{"n_kv_head": 3, "norm": "layernorm", "norm_eps": 1e-06, "positions": "rope", "parallel_block": true, "doc_mask": true}
MLP neurons of a small language model. Each row is named by its layer, matrix (up: input weights) and neuron, and shows model dimensions 160-255. Each number is 500 + 25 x the weight over its row's rms, rounded and kept within 0 to 999. Numbers have three digits each.
After each neuron's rows, "fires on" lists the tokens most often at its 100 highest values on Wikipedia text that the model never trained on; "fires after" lists the tokens most often just before its 100 highest values on Wikipedia text that the model never trained on. A number after a token or word is its count.

L12.up78:480574502492499490489491508499495538531503530484497506502455459486541543471519494490492552478492514512496499490493516440505480503511495523473520510508481505511527526491453501495453468462508518479520528524531520475492477476490520461471491525496507445482542493483497489513516481505516488468
fires on: "-" 44, "2" 12, "," 6
fires after: "-" 46, "{" 13, "}" 5

L2.up492:496488469508501496470498489510482475512508502523490464517444546490494536516520488499542509518543493527463463483494478479486486486477491548480506492518521494489503495531494481527485498492513504483520463533551483493518495524474513475477475521478512477503511476498478501517480511481503528530
fires on: "=" 44, " of" 24, "pp" 10, "|" 7, "ho" 4
fires after: "=" 44, " su" 6, "\n" 5, " director" 5, " role" 4, " Su" 4

L13.up602:455561544515509489511503489523501465453527477517557504458482515505470510498511460502529540465493467497495533457512483521572449505517558488518508501488486500507499482509463466501506452459453449522518467500501562499511488496483526470508503534509471469469509464479558482498548508505485467486
fires on: "  " 78, "\n" 8
fires after: " |" 49, "|" 36

L8.up683:462503482538487437471523572550514511600478444491519479502504511514495491478494553505519484494505465520480477486504499500508529501457485524473489484531488494456525534526483491563488483517522485490492517504508516506490486529468534511440482536507520508507479496440489511505480517506493508512
fires on: "=" 89, " |" 5
fires after: "\n\n" 89

L11.up238:490562519526530527523486552529482465501485502510511538509528465491457500521466483523537488467516476487517478478485498466466492470510523518519544490523523502504505506442457475493529534469493496503495513527502512483513505475445525484496521550549512457512529479538526491483526478531500499466
fires on: "  " 69, "-" 30
fires after: "|" 44, "-" 30, " |" 25

L13.up341:489529532522498497525454511513496513471521491524495500501482487469485510503486493499527471510504491478471519490504507464485507498481473566516503538468517476471444488489507454501529497485531503499480499506499470523470478541501467489524467486528454506490493501541480544489518531498495514500
fires on: "=" 60, " as" 9, "," 5, " a" 4
fires after: "=" 55, " =" 5, " such" 5, " as" 4

L8.up548:490471510508473498516491511529484507532508488499442525494553503465501545464502508503528483496476483461512522475509511526499492518495530499477484560527507520483508559459490465472467506505518539492461495504497478476512543528494513490424516479508454494515536488499507456479520496531510478518
fires on: " 1" 32, " 0" 15, "s" 8, "1" 7, ";" 4, " |" 4
fires after: " |" 34, " (" 9, " a" 7, "," 4, " Field" 4, " —" 4

L10.up112:445531521516543513480498501505478519542524508515425522514516523470490498526548452499517525488464500479501505458488540472477493541488502488505496562457480522479524515500475503503490494473500515519500498516472542545566500449476516493492494484485471458470494444507490490510515503513497477527
fires on: "-" 51, " (" 6, " |" 5, "ci" 4
fires after: "-" 57, " |" 7, "00" 4

L8.up33:500510494493485516502492554516464494485481518521500470547484503439484536523483462504520487493481521519509476471496524503506515510480451492508495540504496498452510506547504542497502480493507465486506453499529504481503512488480481481524475493514496494542519471518559478534496498508473565510
fires on: "." 38, "va" 8, " States" 6
fires after: " U" 22, "S" 10, " Ele" 8, " United" 6, " D" 5

L10.up163:489480513519521488518508526526489484539492479537537491495459518532537496484476513497532499528502477535494506522535477518509513555467460523508504483506535478488510502503437447554495488512526454481485499500512565503499486516513504494504467523463507488487473471500479477520486465516499508542
fires on: "=" 98
fires after: "\n\n" 98

L4.up1:527490526546480481520505460572489493511457514500500501473540552558487488494479489488507518448499466496510523504500491505499556514472454529516572492533502512512527469513501581518503473462473496497500467504534544472475471522502511485503486490458555498491534501513529538472515488511493480533
fires on: " that" 21, " the" 16, " The" 13, " he" 12, "," 11, " and" 10
fires after: "," 46, "." 14, " announced" 4

L13.up758:500496524542520496492504508515517526507502510479507500488458512546522514485522508482446514524483483467509536498486483482492490509478543478484501553483514493477519512488491546482487492501560489517524506493471508511506487496551470512463501497501505477477528468471501526543450504456516519536
fires on: "-" 28, " 17" 9, "{" 7, " 13" 7, " |" 5
fires after: "|" 28, "\n" 22, "^" 6, "-" 4

L8.up303:480495488501498504507509550569484498551485479505493507484514558536518482509478505521522496531497517545465519470574469497508503524459481517472520515509493484474535474506491469540484487528470500517479499541488488510507474536467539511447502519505511512538529489488490481522500516484492547530
fires on: "=" 99
fires after: "\n\n" 99

L2.up43:477506488500508475489543502513460512523509494488501525536477535483510521518531486494506475497493505468517522450497478490483469549526508496543505497549463468479508545480496503470468439463498502483538470485499528493509583519511529462487496507516477473518501443512522527490484477500490501539
fires on: "|" 47, "°" 43, " •" 7
fires after: "\n" 47, " 46" 10, " 120" 7, "-" 7, " 87" 6, " 38" 4

L8.up509:480509473500516496513480484508487516492477481513497518494518481473555514470474480505516540496483475525496458476498515499470497506483506540509565463506480497473521489489458496525486533460489475445502496516564467537474491479483498508490522499521482469495474431491460529500535470511515535507
fires on: "=" 52, "-" 12, " so" 9, "So" 6, " So" 6, " some" 6
fires after: "=" 47, " =" 5, " \"" 4, "." 4, "year" 4

L6.up220:475511497523527513517483455544489465513496490459472513520491529506514529470506479520528532503518462470566500507493472467512521514532532516527495480510499473516502550487510545484514461471500479508514496462487510478516486522489494482462503512515488492468542423475527537482485482483524471509
fires on: "-" 31, " •" 12, " =" 7, " Website" 5, "s" 4
fires after: "-" 31, "|" 25, " (" 8

L2.up585:487532540515508477476518535480466483501501485512491502492469524518504502452482515496572504527495477490499532454469495480467496525499486542560509520496490528493494548491458499478462471461509471452499457461505511493526528565481514491483472519488495453494505452482476521555500504481534550531
fires on: "-" 100
fires after: "\n" 95

L10.up321:513491488528512469510479519505512510522482473501529467521496542526534512554503521435522504561526501442494506494498467487513516490504462503490543490477506484444527515511536530479504450472534495463469432504549483502471540495517469486480511530469549461478485487487501534525460504495485541507
fires on: "M" 70, " M" 10, " v" 5, " McC" 4
fires after: " (" 24, "\n\n" 12, " \"" 11, "\n" 11, "=" 5, "," 4

L6.up116:484484491496493503531528560538487479543479491499532507460535522529492472482515500512512466510522489513501466455502490511505534529493464486521534531527498489499495506468493557504465474497457504522456451561563494486483537471484525486437516530468532501515456489518560487518468474483471548516
fires on: "=" 80, "." 6, ":" 4
fires after: "\n\n" 80, ")" 4

L4.up688:471487537539479510479520499520499551497474508501485500510472532509506521506471491487513491512516502489520482479474487504464506480538466509497530519521519470499506515491506498518467477454530474466511461546528519491476489514515538496524525528487492457490515469514494488503480482454448502504
fires on: "-" 100
fires after: "\n" 99

L4.up652:452473502484482492502500464509525553485463521527511497479463527509502530435494455447538509525459480494503533488514443509464494542492467463493540496525456489466463513532445457477486487495503485511524502531487504517500496567532501504465474521537504445500501479498494543496523520506503471537
fires on: "\"" 34, "'" 19, "$" 13, "/" 7, "”" 6
fires after: "." 46, " US" 7

L8.up504:510496550500530507461471475520500482530502491490511484503476509499496506512495489480491515539489514471484499489529480503490522505472462505491552490487502468489483517481508534512524471485513504516501486525501489554536500517482517549477484497489473495456471480491486482470465487509489510530
fires on: "M" 34, "Bl" 11, "R" 6, "o" 4
fires after: "\n\n" 28, " (" 14, " \"" 10, "\n" 9, "=" 8

L2.up289:483488535507530446483571507509484497528508458488502476520504512523516524514533506499504503486475532474491522506466508461510456482528475511555494520506502503498507555471487495515481429445505487466490483523483534509521515494499510468525501520539481477488499462506493532528485509503474496499
fires on: "|" 28, "°" 27, ":" 18, " •" 15, "-" 8
fires after: "\n" 36, "-" 14, " 46" 9, " 120" 5, " 38" 4

L6.up41:482544522503469490505469474538481471499499466503511485520468516448496501516463537505489514466514510512486557520528563530520494553529466535532500501519542514506516505489522521504495473494511484519479501522497479544498474453498538546454466471527489508528478512502513470536516513508515526528
fires on: "=" 78, " |" 6, "ot" 4
fires after: "\n\n" 78

L7.up533:513510504468523496439499540503539503486483485502514490531516531459492521474480514500500514489491496499503499473536527478509510510515488561471495547506492474477482482478501501541458477452545502475493521504506481559505471512533498527506518510488530486491514491529503514478461501499510467507
fires on: " a" 39, " an" 8, "ns" 5
fires after: " as" 39, " is" 7, "po" 5

L6.up158:512472487461461481545506539531458481511507456469496501488515559493533497504542475508508511502493493430486561473582483480511482524479494504493513480510506496527515522504504528493477474484500494491479501464487523504541477534502494508506515487540487486454504503518465519506501523479484481528
fires on: "R" 31, "M" 18, " W" 17, "W" 11, "B" 10
fires after: "\n\n" 34, " (" 19, "\n" 13, " |" 6, "=" 4

L6.up568:495491516544486530503464563499426515499497483474489506493489513471528494540502500471484567501525517456464518489497483449483511462531479495540476520540491541492534506470468516493477446461476531497485489486517555506557503503477500508488514491502552472427506453536524503488492487497530505506
fires on: "F" 25, "–" 10, "N" 8, " K" 8, "2" 6, " 2" 6
fires after: "\n" 21, "|" 17, " (" 13, " |" 11, "\n\n" 8, " \"" 7

L6.up313:469513517531460475485499506507522526504481488512520506487471560476524532492518476498521557534469499512524474479476491455505488517549484524532518473476530511473517536475509505478500491519456512525543503530479533508534571505533525480476480468468473483444548489495512496493495494467489470532
fires on: "," 35, " •" 15, " of" 13, ":" 6, " 0" 4
fires after: " Township" 18, "-" 15, " County" 12, "|" 8, " |" 4

L8.up1:512510481529551473547491542508499506493480504527500513498526495463517478458508479495527504454494518494501492479489525517497500576507477470458496498475513497490511478497480508514456472508503482515520515540502538454485495520485508521513486529504545502481467500500517480525507495548499529509
fires on: " |" 71, "ach" 5
fires after: " 0" 20, " 1" 18, " 2" 14, " 4" 13, " Ve" 5, " So" 4

L7.up668:491510491501552511494466513496506495477515540496480467533515551546498511485511523484511493527470534489532550489511529481503485497483460508470521517503530509472477495456540493546530529494492503498543514538480525535481497530465488471500489495493492494444506454518532496471504449552527489508
fires on: " of" 49, " |" 20, "-" 10, "fo" 5
fires after: " one" 14, "-" 14, " 0" 14, " many" 5, " Many" 5, " some" 5

L8.up574:470537480502483537491531527508504512535506517472499518528532556516503551498508502448523494503500515475530537504544479454475492487482496468497482533506493513531503541532468509494515482494501505481489476542491550485505492509483488511518487468462505437514533499501517484538515454543479522552
fires on: "." 52, "L" 14, "W" 8, "H" 8, "V" 5
fires after: " U" 15, " 0" 13, " N" 11, " C" 9, " M" 7, "M" 6

L7.up93:522525471528506440501524554505478470528476493506482478488502496441525520525491464503500520494499525492505499506495477486481446522506507476493487511473515521510525494516487482486537506531536507441543518512518500513512516516519471527524489478492473465485485469461448498511466521514496502499
fires on: " |" 56, " Ad" 5, " 12" 4, "]" 4
fires after: " 0" 38, " |" 10, " 1" 5, "A" 4, " C" 4

L8.up757:454509499534526524513491518542517504512447493525524532537492561524497505484497505508527480493509449505491526516537519513490522531486458491538509508511495493477516481509480485534453468464540476491484517520505523498472473489477556462483450526491518504503512505490507455550517460503536524479
fires on: "=" 100
fires after: "\n\n" 100

L8.up173:484507498494504488500540567549508488527477455553512460511478551506483517464491526501538486475514497456461480511490511516533543526470498481511490470502483510484530486522502495560452475497523505523500498508512553503503501494468530488469472501489490504533531489483505475551509474478495487515
fires on: "=" 100
fires after: "\n\n" 100

L11.up470:446525511490522501505484493528524526500490551552503521496422509484491510470499466491514526515487499493485510465474476467495523509498461521532495536501532470521514433523475491519471465505519479495483502549542475514517477507509508536481468521515507495479494440511469549461483511481504517480
fires on: "=" 18, "  " 12, "\n\n" 9, " 8" 6, " 1" 5
fires after: "|" 60, "=" 9, "\n" 6, " |" 5

L10.up202:468502525506525495511512538561488504525475492535533493451497513522492509440453496507523461545508471497496534497532493516485507548501480540520512498478521488487527500475445504557467489506515466511468471492534566478522504552490528490480485516493505510490509490504496500527487490492518533550
fires on: "=" 98
fires after: "\n\n" 98

L12.up131:486553506506493476493536503529451515515534484458459507477469502524514460449520469537489500493537452565501480452472462543498537512519514488478480491527497499490478523524481518508514455507487502526526494495490521531511477456480512468478487524515522469486499420531489489498507501498512471465
fires on: "-" 35, "  " 17, "|" 10, "\n" 7, "2" 5, "N" 5
fires after: "-" 36, "|" 13, "\n" 10, " |" 9, "{" 5, "°" 5

L11.up495:527503467517521516468495531499482512561500498552474474530522498530516519496445459510529500487524500482500491473501544465483553496452515501469440515496507513475583472509482493468492469481530480494461477495530481522486538510506530500479520568505487479490515463533486490499493510521492501511
fires on: "\n" 95, "\n\n" 4
fires after: ")" 60, " 1906" 4, "sur" 4

L4.up182:556522494509519460515514472559524509527527516516494484457528490476486480467468479508527500531492546464522531482549475485480512508499501492545511491482499521479452491494516538529519464493468503463474454522517497550509493495542500488469479511493497502496553502522500538478537477533509490563
fires on: " which" 55, " much" 6, " especially" 6, " that" 6, " what" 6, " This" 4
fires after: "," 50, "." 5, " but" 4

L6.up87:487492461469497516474533534516493555521503512501488483524472521479487511467499544503509493519485537478495507473495504479482495505520529507483520501500510546462481500499506472479505488487503477510453479549559459485482496481491519507488525513478475487465540478524515482479473515473499535511
fires on: "\n\n" 88
fires after: " |" 28, "|" 18, ")" 7, ";" 5

L7.up130:528517486508494495519518490527508495520494433456461514503509473511496520537474526514493485486510544486524508500503517495516504571508530505563525475524509510510522522408527483509484508537538498500478495470502459478555537516499568460468523491497515507470515500448521476493473479511487519520
fires on: "=" 86
fires after: "\n\n" 86, " The" 4

L6.up247:472511502513517509508508489514473443535454509516482527510479490471529477512495476503534494503461537445489517473478516476509464478516476482507513530482516473491519551492478483453493461492483501451542464511517530503521493510528528510472477507438482491517517452477497559521458470521527507513
fires on: "|" 34, " |" 28, "-" 21, " of" 6, ":" 5
fires after: "\n" 45, "  " 10, " —" 9, " Goals" 5, " 4" 4

L6.up372:456463464510490489485494487497496476537484487527544517508459511530476499525536506492529491492486482430455542505498483457484498503539468520513532498533529507495457493511476548521476437474509470475439483521514491521480490528521526499484498520509509463499534475458523508568495508472512527476
fires on: "P" 36, " P" 10, "U" 8, "Ch" 7, "L" 7, "′" 5
fires after: " (" 32, "-" 9, "\n" 9, "\n\n" 9

L4.up236:479505488549516499483536522515439494523529478499494532461490523491480551482545445495530549492495521437506508463502491462507496511561501513489530516490490467483464527522510487482520496513465500451452510516474464525536462548525519537497495497511500470434475463491508543516502538476506505530
fires on: " ." 49, "V" 21, " Van" 12, "\"" 8
fires after: " |" 50, "\n\n" 12, " (" 10, "=" 4, "," 4

L13.up124:455530481519524512510547518569469497505538494491513459513426515485498498510499512507505511529518510449509526529495523507492490542530523543534483540520491484470513529515502548488505502519485496519538468490519478484506460506494510478492493487534533483513489473508516498529475529468497463506
fires on: "=" 22, "-" 14, "|" 13, " and" 12, "2020" 5, " his" 4
fires after: "=" 23, "\n\n" 19, "\n" 19, " (" 8, " life" 5, "-" 4

L7.up684:517482498507453441488533525534510485517473487479499475527525563544480499445478466508529497523493501501498449428505495501482487513487518501533507562504497479477527504526512474567500513506484466497501435510521501482501488509506528471500482521476533472514502488481500496532496492456468475502
fires on: "=" 80, "g" 7, "-" 4
fires after: "\n\n" 80, " con" 4

L8.up89:518513523501466478500536469513480520519493497461466486491509488512508491519518535500511483547500491479524468473504487479483476474505535536506473523501468508512516508515518501472528461442529498491519488528459552513484497492510561460485480490503492430490516452517504514490514476479475479500
fires on: "-" 98
fires after: "-" 98

L10.up38:472512522546513478544519527553506508532505484538539470469492497530530516469462472491538512555504501508503506512538473494485529545497459538515502488506502475487523490500452457552487487541518470513475488495520547473504504520499521492505495516500520519511522491487479495535474486514472531534
fires on: "=" 96
fires after: "\n\n" 96

L11.up318:505505499508460518512494543519468504496504513511471516502469532492475498494481494505547480502533495463493509482479502486493539487487519475515498544500451528491499535456442500542497474488504478459486492484485546513456477518479548473494493559507512457463538427500490478471531485542553471509
fires on: "-" 43, "." 10, "1" 9, " 1" 4, "  " 4, " (" 4
fires after: "-" 31, " (" 14, " 1" 8, " |" 8, "0" 5

L8.up613:490534514497513484492483520510446507456551518491514490462449517507480525522524500491499516524476491505496515490523491477490508479509491449496494509507509491479523519509497553520493454461513519489506462478482521475529495555510537487483473485511512465463498482507484490538500507505496508551
fires on: "-" 32, "|" 22, "." 19, " |" 6, "  " 6
fires after: "\n" 26, "|" 23, " 1" 9, "1" 7, "  " 7, "\n\n" 4

L10.up155:503531549512515515492506491541488510524488512539519493520476519489530518483497519492487544534502481516514520499525548474490477491509504536498530506487517535497489525491497488463496448475564511490517516471477523500564484523522547501513496484512507483466522447520505481522478505456498503488
fires on: "-" 100
fires after: "-" 94, "|" 6

L6.up466:507489529480488513538565524519497464499435455485501513458506514515504527460484506483540471539493478533500496483479521544497515559458464503549503482508561514467524487460487479551451483512535501511498528487519494485519484506458531464455521513490485507493488501509490480498479461480484538521
fires on: "=" 100
fires after: "\n\n" 100

L10.up413:499523532514498484503494464595471531534527523480504485466495534503523514485476506490495461506482493496476523471501468482495532500462516535556529496507438513482522494482486490532484473483528462516503490550511487500511521504502511491525463479481535512511531479452505517472486450512518519513
fires on: "=" 38, "'" 8, " such" 6, "s" 5, " no" 5, " be" 5
fires after: "=" 30, "'" 8, " =" 7, "," 6, " are" 5, " to" 5

L7.up24:499475508520525478511535548542482482544462471548512486487498545515503504498513491500538485517510516511487506481508511525498540528469486520530500517496517463485564526475504468564484476514529468518468502519527545493485502523489557490459498512473470500508497491476494469539479489490494521496
fires on: "=" 100
fires after: "\n\n" 100

L11.up481:520492510495564503507511507528500496475534486485459510516540522495498502484502516475535506472484527471501536496534462476476487535471506504507483480545498495514522513514480542489502465468510505496462495476497553531490465461525532506484521501489489501517556469498528481491536502512480505490
fires on: " a" 35, " with" 13, " bo" 7, " (" 5
fires after: " in" 29, "," 16, " of" 7, " to" 6, " with" 5

L8.up449:462523507516528558513460531537519474523537506511500460547464533540481511551467456516479507517482461512532523501509499497466503530472488523524515511476537532432492538479506520547443504476502504516486500492492529473488480514475503505446468505476472502491511472524535509526499481490493476526
fires on: "=" 60, "\n\n" 10, ":" 7, " a" 5, "." 5, " |" 4
fires after: "\n\n" 61, " is" 6, " =" 4

L4.up185:503498498470502534499462556507437440519501472534481502455494476504555501509540507472529532500522487454482517477528524490466510536505444527536481465473472495486540469518435489509507455467500488535529525472495506528514506497484543539494516487445490469450516450501500536495474523475517504474
fires on: "M" 34, " Kas" 9, "K" 9, "S" 7, "H" 6, " H" 6
fires after: " |" 21, " \"" 14, " (" 13, "\n" 12, "=" 11, "\n\n" 9

L8.up32:470539523501461520510496547566499482518491504513495505472520507515471532531488509503525499535531519511470495487481535521529527483439473522492516503511479492492503505471543497508470475531550532518471523496472515508510499526480589474462501534460534513561541488480480456497489480512465525536
fires on: "=" 96, " |" 4
fires after: "\n\n" 96

L7.up337:485473500530511506494495527540480498513472487511516488530507532552513483490484509483518463548528497519499510505508499522484510553489517497516500505504494455485516506496504497526501501542522467514530485500525509464480475513456547475468506541519526487542526484483494465545490517470532528472
fires on: "=" 100
fires after: "\n\n" 100

L7.up128:483532489478514517486530505502463478483491514480494506495515586493498560507508511478528479486472554485508535499523515473493511499522465504464485521512522482489515501458488449513491505482550492483484490545510510521468522502516536492469477491489542464501531489505506495492479526513488493492
fires on: "." 38, "tt" 15, "'" 13, "wen" 6, "/" 5, "J" 4
fires after: " U" 23, " O" 13, " N" 11, " 0" 6, "U" 5

L4.up704:515498486513511521485523495529476504528526470505488532522481538472480533476485539504526517514482550458482482424488502449496529498532546546479490514503501514498501500522493483466481478503476508514532526522506478514478481482518510534461481521551495473537548460531484504504495517508535522531
fires on: "=" 98
fires after: "=" 98

L8.up279:474557458516530497512508486537496479488512507472508521500438497479479475451489475513487471513544484540506540488546513507487495515490524517500465470504490441481511532509499554542505498484503528514515493492493532461523505501502530496430443468451516485490494498510508518519480496467501488542
fires on: "=" 28, "-" 26, "." 5
fires after: "\n\n" 28, "|" 26, "\n" 6, " (" 5

L7.up223:500470525508529498556548488533456485478462491484465494451498492468508522481492497460485523526483535508529561490522491493501541491523445466480534523507478501539510500507489544508479490468489495469467483453521509487504500487493470519480492486510519502497522454505523483506455470478540491499
fires on: " that" 21, " 1" 15, " one" 15, " each" 4, " they" 4
fires after: " on" 29, " of" 10, " as" 7, " On" 6, " in" 4, " to" 4

L12.up322:534529461512562480519506482503464528508452492544530482468443494483514513494489489509494497478485498471513472448526512502507470481485472541483526492461504551479486515515512497469467455491453467494482431558543495546479524463499496509455475488490486524510548467495512494510484500478501507478
fires on: "=" 80, " =" 11
fires after: "=" 49, " =" 19

L12.up555:512475524526459484546494515527486469530534500489518518512497480514481513505492514481516515530468506499495495507504513488519523562497519498525523512500490480464458451458473508552468515510507469465462511477473474501520504518448488491479509465508511482488500481482447465534460509517490503547
fires on: "=" 67, ":" 9, " as" 4, "—" 4
fires after: "=" 59, " =" 8, " draw" 4

L4.up551:490489521522483477555529548489506540506486472541489525490518490555543484532545479464487494510495502480478518509490461475471475509456477524522537523519512518521487514520450546491519479489471486491491477498505489490527517511481501509520509448465493472494516482490509519525495519484524495502
fires on: "K" 28, "S" 28, "Ch" 12, " g" 10, " s" 9, " Kl" 5
fires after: " (" 23, " \"" 11, "-" 11, "=" 8, "\n" 6, "\n\n" 5

L2.up437:516524512471520464490484544515475529483504495502468465454531499495531544510484482508491506505500509491504509464533495495454543524537474510492545531488521503489529522462496517505468463466516505474473502481531514496529491514500515510529516524507494466474485461514500530513477542518467482513
fires on: "\n\n" 49, " (" 37, "t" 5, "unc" 5
fires after: " =" 47, ")" 6, " La" 5, " mm" 4

L7.up719:512516495538500480500504513497452538521479519488528513481473513457495515489479494497502513484497491487514456485515469507480468492511503510485491461463454513520502493514446472466488483475532504467497478493454525542462535531508488473458507494511479467522527479495504504510474450510523505487
fires on: " 0" 32, "," 19, "-" 14, " 14" 4, " 6" 4, " |" 4
fires after: " |" 55, " 1" 7, "\n" 5, " three" 4, "5" 4

L6.up56:501472540473511507510510524526522496503430505564514492455498491502531492497515510527504514507496500536515508493502506512498507524538484558526495526481518493493506518518471505518487510493548481462475481514527481546483507497494518484504477483525522474505520484557489535480502519478481508530
fires on: "=" 71, " up" 9, " ." 6
fires after: "=" 39, " =" 23, " |" 6

L6.up535:498514488485532470540515534509483498525498510523519477469510520480501481469501517523503513523525493488526501499493476465458464480471525478531512535490539542503510531465504504504497499496518529460500517497500514479529517547505483468520498479507530467518512466520478531480483490468488518506
fires on: "-" 54, "par" 7, " Rec" 6, " exp" 6, "Rec" 5, " dec" 4
fires after: "\n" 54, "-" 11, "=" 6, "′" 5, " to" 5

L12.up154:492500477542465523520496477493480485508494498507464457448474523512489526481522489493514493532442487508479556493470481486501523528463485561547546516444511571436485490467504483529466470509501491524464496480547504534505504480504471470503423481517497494513508482490502489481519501513499493482
fires on: " the" 67, "s" 5, "'" 5
fires after: " as" 19, " is" 12, " the" 12, " of" 10, " was" 7, "'" 5

L2.up385:467575482516514458515504472499479470544512476561479522497521546511502560512522506503553483502474488475563455483493481499505512495524490479555515529502512474461505499478510484478495483501534508477536485491531532470562543518489517452524496507440502493463531475509534530528512492504524549474
fires on: "-" 49, "," 24, " in" 13, " of" 11
fires after: "\n" 49, " County" 17, " Township" 4

L8.up440:479510489511508516508495503506490482489540499500455519529490517506516541512500499490544487503503471474519496478470540461486522517483500520504514507499512503486514529521514542487535495497527493528496490468494491472503473546528518519511490505510533499491514415492561487466530492461533491495
fires on: "-" 69, " 1" 14
fires after: "|" 40, "-" 39, " |" 7

L13.up335:509488489545511416537547480523489533548506468524539535506489509524544511516505466515494521474446448512484460524482545521464500503498500496483538538500471525529456517482484537506500525503479453464554443507484540469529490527488526486509493496478503478482514468549499514479467534518489470482
fires on: "-" 28, "\n" 23, "|" 11, "ose" 5, " •" 5
fires after: "|" 30, " |" 14, "\n" 11, "-" 6, ")" 6, " Ro" 4

L6.up277:475489523497512492547536540521439494562495442521517498464477506473523505513524480462508529507512473441457498486526543510518493514470478486529535517451496478491507479524462509456541498497502499494480485462463520516518477493501512486504512458504502470514508463481492507512533516504508520491
fires on: "K" 27, "V" 27, "G" 25, "rm" 4
fires after: " (" 27, " \"" 14, "=" 13, "\n\n" 12, "\n" 11, "-" 4